Weights of a small GPT-style language model, trained from scratch on English Wikipedia: 4.98M parameters.
MLP neurons of a small language model. Each row is named by its layer, matrix (down: output weights) and neuron, and shows model dimensions 0-159. Each number is 500 + 40 x the weight over its row's rms, rounded and kept within 0 to 999. Numbers have three digits each.
After each neuron's rows, "fires before" lists the tokens most often just after its 100 highest values on Wikipedia text that the model never trained on. A number after a token or word is its count.

L6.down385:432502440484567490525448496489465495463508502488501524547515556523500567589451468489469539543449512510515475514536509538599540563492470573409505529545452516484504518428595483506519550485442576528481464530478438504516465555581521469507505510512487490510481479500508522527448422527479491486438461449495557504561486464540503427504379537488419564508503516507463488510494514476551562489446534454496544494533491570448449439455464491525422462493455488481494459515535547545500524506545521
fires before: "| " 47, "ute " 8, "ous " 4

L5.down622:466517513474506523441496456541459522407519504554462519518549517550510519484496523537379462555509482517470512518589582532454472465457536522468469506462569557566502434473444482506447452517497517428560526484495452570513465563463546508488443486509529459493495498444498527446491449473463511540511513534472497454454551484476551455467477481547501497419479554577531438514449500519471493476494526568520533508489471480596486501463547554483502508491519460543583453553430530544410500544514495
fires before: "\n" 46, "\n\n" 27, "==" 8, "and " 5, "| " 4

L6.down142:448466489525558481488498509570552467518485516448539451551502531494569507496530476402477546507427486489532506524493571436521529541481508449527466579448429435515537505512530528451506520472479451505510545508518468457446526445423516617565480505489550419526519498419484501545527438457505474511498463583507501401515529521427489523487531484525463493457510471599526523521515516480525520452550499521515567524448512538463434477553496520423495484509507528483524553471429553482520549508474471
fires before: "t " 13, "s " 13, "eded " 12, ": " 5, "tion " 4, "ut" 4

L3.down582:495443546461578442551458502452516464501472508491582493467483484467530462492472427572461521465538501458528522520453506536541473456514496468475446510478503568534536488490510521416514470586508557493464500551482445449478528592504562488425507481467486544426504476529511479465467468578445567446535444487474541537483561476516509528467490529461490423495491556480491510508527494526557501497508530486461457565557507491503532558519552595502524542512418483467487510557537452563511391530560485
fires before: "| " 30, "an " 8, "fer" 6, "l" 6, "d" 5

L3.down596:514546480499512399464514417535498508479468528552521479468498480504486475573442441479493449569504446586550519468584520513477558472496547479487520515495503567418425524495458547440594442472465482494503513503527480428543516506603471538532480436542518486510474494540479581448467474521481480528533494497436539480518522532449472548503539506455413513542556445481535466453538480557480461534523505493514572466441499476492543458559543505519557514475466526458472476503580547532520494469450487
fires before: "- " 43, "op" 12, "or" 10, "ag" 7, "u" 4, "ec" 4

L5.down187:488408570536457482523508546438488484543536558538566517540520542525474529443512511470456469477497497538561453548505494507549496504505485425550561556485528494555511489513504447542427465474475579394424441456519459524553425516584554504478478534535496547483483519478482492457513511462502475495588563436503454460486492461507538462527489459485476456488493460434465583506542524484463486424615470461466494528479482537515509521485524510500488530533472510447459521559530585485483487461550515
fires before: "–" 29, ")" 14, "-" 9, "), " 7, "s" 7, ": " 6

L4.down401:489496538508482537432482502538461521547455651420488504453499527533468591518458504489520471462468513489490538418527554458503510528546508500468514485483498518492542537491506486496459558498528540419490486510558527437496498462546449507519494440514489496528439445456427481455490452498478453537486529474525518471506530471595496510589532461487478453523554550458586457543543546516414435534496566476484538405440529519441515511534499543522461498489475540472563550518567523496542479470498532
fires before: "- " 63, "==" 14, "===" 4

L5.down523:446528544478587587544481515463438508517515354456583507538515524550448463529537531484590502432485506498441522467502453446518565485490471500503460466491500401521506537427541497419449551522461505540477531527480512492495550510476510450556451558486507492525488512494450550488541463591550475526466544501519530472542513528438455508489498491560504446494510497491435501472505552519500474449531495499498448521551481532545470460425519617497468513482487529457550494473545499524492512548487530
fires before: "s" 26, "try " 10, "c" 9, "| " 6, "ty" 5, "ley" 5

L3.down417:495516450466534559467455477529548565518511500458478486468462492576503489476472542517502480527483451500522458548502560512523511518462507435456470512541452515456435507591567527506495576474462453526515504523515531453536471503544504495554533491526430456518515465573425449555526562481502451553443580537539497473464496515578483509432451438500499415478506512478565490529493471459455458459485409509481422495516531614488517546524503484560552481452446514483492531492480582565464553504533478
fires before: "to " 29, "are " 10, "was " 7, "and " 6, "is " 5, "were " 5

L6.down550:565500587491484456555558522459537467515536489378487489481408488460514501485507465478503576466528473432509454437485531556477499467536548539507573503504545451538511499427498549510406492529500515459513510515502495502500489609588551449473495458444463494482466479546482473518521541526484429551498482572491483465559477470514577499487515483489436485434499532534463479482532488565519465526489477451496520491564476544566571445452500491510527446492493484531394526529524506455528506524502424
fires before: "of " 37, "and " 11, "| " 7, "(" 6, "who " 5, "in " 5

L4.down140:566536531530508552479507565468502550563502645531522502500443448544535422540517455498557518453445480460512516470564489457512496510499503535435509508545510515548527567507483501408527464487523493465492504504537510568500515502500491491560494510496486452529476435471445459484413444471464573475464498523501467501542481458461477458509652508465518533526500570480463428457522506526440472576502568489447507419528481467503506554513467540534459452482471505482522526509515513454497480431462522
fires before: "==" 29, "===" 14, "=== " 8, "= " 4, "B" 4, "== " 4

L8.down592:433533503521554548575519526468498525476464697487430490527456497484500470505455472468451451553475499474502508464469494477486563476434500492488564618461458487473488534499476458495528464461553480508491526507599503515523527518519515450522472427490537472541539499424520541479524516513536486460555519542502468479501501509512466456485617426516499517516545552474508478521541460547413471497496480486522483494474558511538488526476492563539475501520463480481523478478529529402467428471542502
fires before: "==" 31, "== " 10, "===" 5, "On " 5, "In " 4, "The " 4

L3.down512:497472563491528481543458499445554505538451503457463560425462513511479443473520537495539505584479501460576417457535505402527543596566451546530526505536569505501501534501508559522455509499469527572520401503483446486523521449507513490493496421568474504451435450530582532447469509521545513456503532477539504493537490530497502559539532474469475552544469483451465493412479511535492470451488406530483496572536475542535465527500494503494498484522491540492472526585471514421488475497455450
fires before: "–" 28, ": " 14, ")" 13, ") " 9

L5.down80:544505473524523513499478482501569478457529545540480498470480573516497447467472529513495490447500599503477481367419516474508454517564481500486520499484557517475431484537431424527541465555485523502539544515445477486572532481567525576459435503511503447551494466488463558424536516558513433541515435482473495506576433436572449541533509489451503484527471520510502440444500500493524531493494492412450507549518543498504518545467536556496496445432486545462522515561522535461524489489572521
fires before: "| " 35, "(" 20, "- " 4

L4.down62:516505486479527452465515444431498440559478436512475453523539528539465541414483498499460488472506555426442544484527488492524514545480511507469552530446538430560531587594534481475518456509534502466485522467489529542434454441570485534541522526484449530481520532480426472517562529491536508471478469401477457427545486434565496484471447462475535517486481477474548547487496587530503506503550488519545520470480606550429488502530437523536508516515417526483493500561579541491499532509535495
fires before: "| " 80, "″" 6

L5.down459:514503445496465462537546494453530511416399522454455521489539574441539497608513517516469502509529486479506464441539542542477497542567516512450469480543517539507452551515506522410462507502483409500563476478497515425537539547489504604489535533564485474484522494497487602440472509518552461504489492447488474512475563502531541481442481466519480440522489546469531528549460561529490518497506506445429461457522482498474508534552495488544378527514471483468502476543464442505485597485518531
fires before: "| " 33, "6" 7, "|" 5, "°" 4, "(" 4, "199" 4

L3.down316:540505536480585526529493526434554462492546462438484493445487540520499548481549405507504515516465452503504458494554517485502517525481580490524495502492439536444499541535525499509494404550469488484469468508521463500486485539511564491506564531465544625432496475528451473449490412594546478539461524549407501474531563582583489521525468425440502486480451465533484538503496550524484489465541476499468456507501457513480458446528495531518457495563445495472515515519408482540528564470488538
fires before: ", " 23, ". " 9, ": " 7, "| " 6, "–" 6, "to " 5

L5.down168:482512428432521509443522505496457564461509455464498508528463490440465489481486472494494484511481456544530491449415474542528531446483519538479581494511533483542500514595458438440544578552465505429496513543487485502516485478466414517490537558474531488530480494521597517507505538484490496498533481537430452561445465491423564503512535450512500577502538527443489499504452521446538528520497520580435589473565535516432512496446503482450534487571489570584558489506499527419496491456498476
fires before: "\n\n" 30, "s " 12, "'" 7, "\n" 5, "e" 4

L5.down251:490485531467530466520447510523515524501521486532454556465438493497538466531567505408528536443507545499533421514474467491510593479515507534479521476466587543450470532507544439496472517465560389487419462504513421538514576497437494544424506470591392467482524479488579504525515467471445491548491489525515538536493455523472468495491475544529537553476403450475530505468505491479485500480513521486476601560532489542476477499497503531482544485453481562498536521503525414517517547502575502
fires before: ": " 22, "le" 13, "–" 8, "e " 7, "eded " 5

L5.down488:472484503523490458542472473485476460520557614535499537445464541524495544545454444517373462513478513507515488486481452501452434466470385481486501511560470483461493508472505519485486489476541574512473491451449432481480487502537490488482470508546431503485513501420520528575549495505510499489508501437468515501551517535548487538548445501444476489542487492504541437471491460414550545582523535495576462586501507573584519543476507553527543492436526515488460551576478550539527514434502514
fires before: "| " 44, "|" 17, "(" 5, "P" 4

L4.down406:533501535495489408504568504532477468511552574477451490502480512476523523518513518552436534490508487548504428447503516495581533498556498488483454505527495510487395499478522477498467562577526487446492526466528466424547441512479518561543452540513537413524448510578491479446545494532524550471472474505492489515490592472522529488521456460440447537485442584473536485516521553519460531547450553481524507451481546429472507402496511508505487507478439499408469481504528547469476481507500629
fires before: "- " 55, " " 11, "| " 8, "sident " 5

L4.down221:481526466463594496587482459505426552430538520469549489520561555439481470452499502462484476575498523499605528529472463432516522450511504488536506468490487529516422491502510545437507436478422545467503569455464551486519491435553463442482503491472508493478529499540425507503468496520529606463487521446469463444468492417487551533531502448531567511490485434400536476591495516506476522541561496521509546471500519538479516497446501488530475534511542521504576451515536519502493556509551501
fires before: "\n" 73, "— " 15, "\n\n" 8

L4.down581:508532484457560445519448520493434475522446494517544542538421515552503452484524503527545510529488560483467586420575468423529524499480484496509448442476506537542501543406517449441483481561527506476528455534560540514516508509515421543494513460469516477455461431538411441491527503405456461478536435539535517495453537511576504540526479478499576515477502531490582482502464558478451472540507489471478488476525464535474492533563575549579472455487501531491516574499478447495502480461534550
fires before: "\n\n" 36, "The " 14, "It " 9, "They " 4

L4.down37:477475524526572545508501501519457470546426498552618564592420542505425493449520481477507537537505547489527497502495508498539520481559455512499470494495507496474503514528502435504434446492423505463500518403452474483528496525490482502515541470520499522491505479494535419547551428459527455469438467547494483443479445563568539477503480491534561604434535541524512424437563505500505530587508526495460479530484472458488398446530487540473494522503480528508500482495551587503459519482477470
fires before: "\n\n" 31, "t " 18, "in " 4

L8.down87:469497519551499503534528493462460426540519468497545463518482472558481452578504512534514513435585484514499519532427526469471514495524467516460480468486552462503491533503423418484513486516451551427497502550470497503491545519526570496472554494518549486554505434427563579433547443517472466567502481468521514462511558433606441542486405515513449472542515517473435479530545474592537507512506516483543406518542471525547440495427511515507524452494465460546432503515524490442497519499519481
fires before: "| " 43, "ous " 6, "|" 4

L5.down631:524483487534492479532497393527451506481568550568526510516476438449496474485548482475519475534537527529544374556510520559513519557571482544510558463490457536535534542489477482411492461434454477501564568481487521451562517472467576564444558503510547481536510475498464482485503492507457520525572487572528553515464548504409462509465485492461486475446512529445466488497501524523508446481394431487511503485479481532521522462541531403545470481492469538499497467514522586556451489483523476
fires before: "c" 14, "ce" 12, "ce " 12, "ces " 10, "e" 7, "cess" 5

L8.down154:569522441531510483462434470520535490511531595426469517480525528516541572618465474539508513554422562496505454476546497501483460511464487554463556514433538543446510448461559495531527472448477504510436489439522515518511501482486481465468496532560573506446462508500425556418507471484490521563586555475465516491439511517511466428520458473494520534497472566564492513451500519444461477471568479482498508516494475546528450471473514495519525494546490458572507537466389499513485487536478577
fires before: "–" 30, ": " 16, "\n" 8, ")" 4, "″" 4

L4.down420:512475510473504550488515487447480458452563436453560495474572581478415565507494501478485544513583578512509533479506546491480528507480531496432498468467493511457528444534426503450512502549568449435529562445492467471522466541532511503561488506485434455540514469498484512579575456519435495579478503526596477542538450497502446420536562479499499448558535526529455501533535503448470505544495493435561575506500528499454504486485533525488548451498448525505408487452435490509522472534491501
fires before: "s" 28, "of " 13, "/" 6, "from " 5

L5.down274:536463575540491416487474550513511485547563608514457576502508528469509524527513534447461545483538509479512528486540517479494579550460523490462512484414499487474500499553536514467480529520548500526488558512460517422501539459452483522464491452446519543501513524475487440449522551522494490498464476451492540486504527468506504501570463494540530463515421512429567512424508560428479520519546509516489536383499571556498501455515530502506472520447482496405517462569491450519516444592407465
fires before: "| " 42, "|---|---|---|---" 18, "- " 16, "ic" 5, "ical " 5

L4.down437:516496509470546488460436505487536548530513544496495460502524528489434496471504479479453545536510489488392526444558543574434581508531523498511482502435609507496538469490563508510519535543526569488445522527482453535465433497440503515528517462548508615478488574541504501469452448492473516500482495483463466463450443453539436484518428427527499507496506557581465423463496521465482511520498493527575536493494496595498473490534505515436492497524524442506469491529518540464413541414514551
fires before: ", " 23, ": " 14, "\n" 11, ". " 10, "==" 10, "|" 10

L5.down500:544563488477505525531522526437581431505467394512383532453539475473511450511478507523563533497514450501503493416492480492487435486495519581504607474575435470527486531494469477514463589547485547476553474488521476486518529443442577406510512552490497548511485475543425521508456466544476520497512470474482514493528564480434524546488506419556511441506413499524505491531528483497516472445448559518539562491547484501489480526468537563465503471548458539474507481485473462470511535507525538
fires before: "\n\n" 36, "\n" 13, ". " 10, "| " 6, "Fran" 4

L4.down4:502485485572495506444500530483508496436561598531515539544446448482517552468456476539429523549492488475516417495533452547523512453494528460510512474520447505526462518460550538476484434554545460440480490455489460505499491538561486505470450514525448452485481501421529498499464510521560506486504493525491444496493492509497472470474443455493549496503567425515598460551573490528504461530512586450542430476470422502448524442513552521476535558535546441572546519573502445539503563446530563
fires before: "| " 58, "===" 7, "==" 4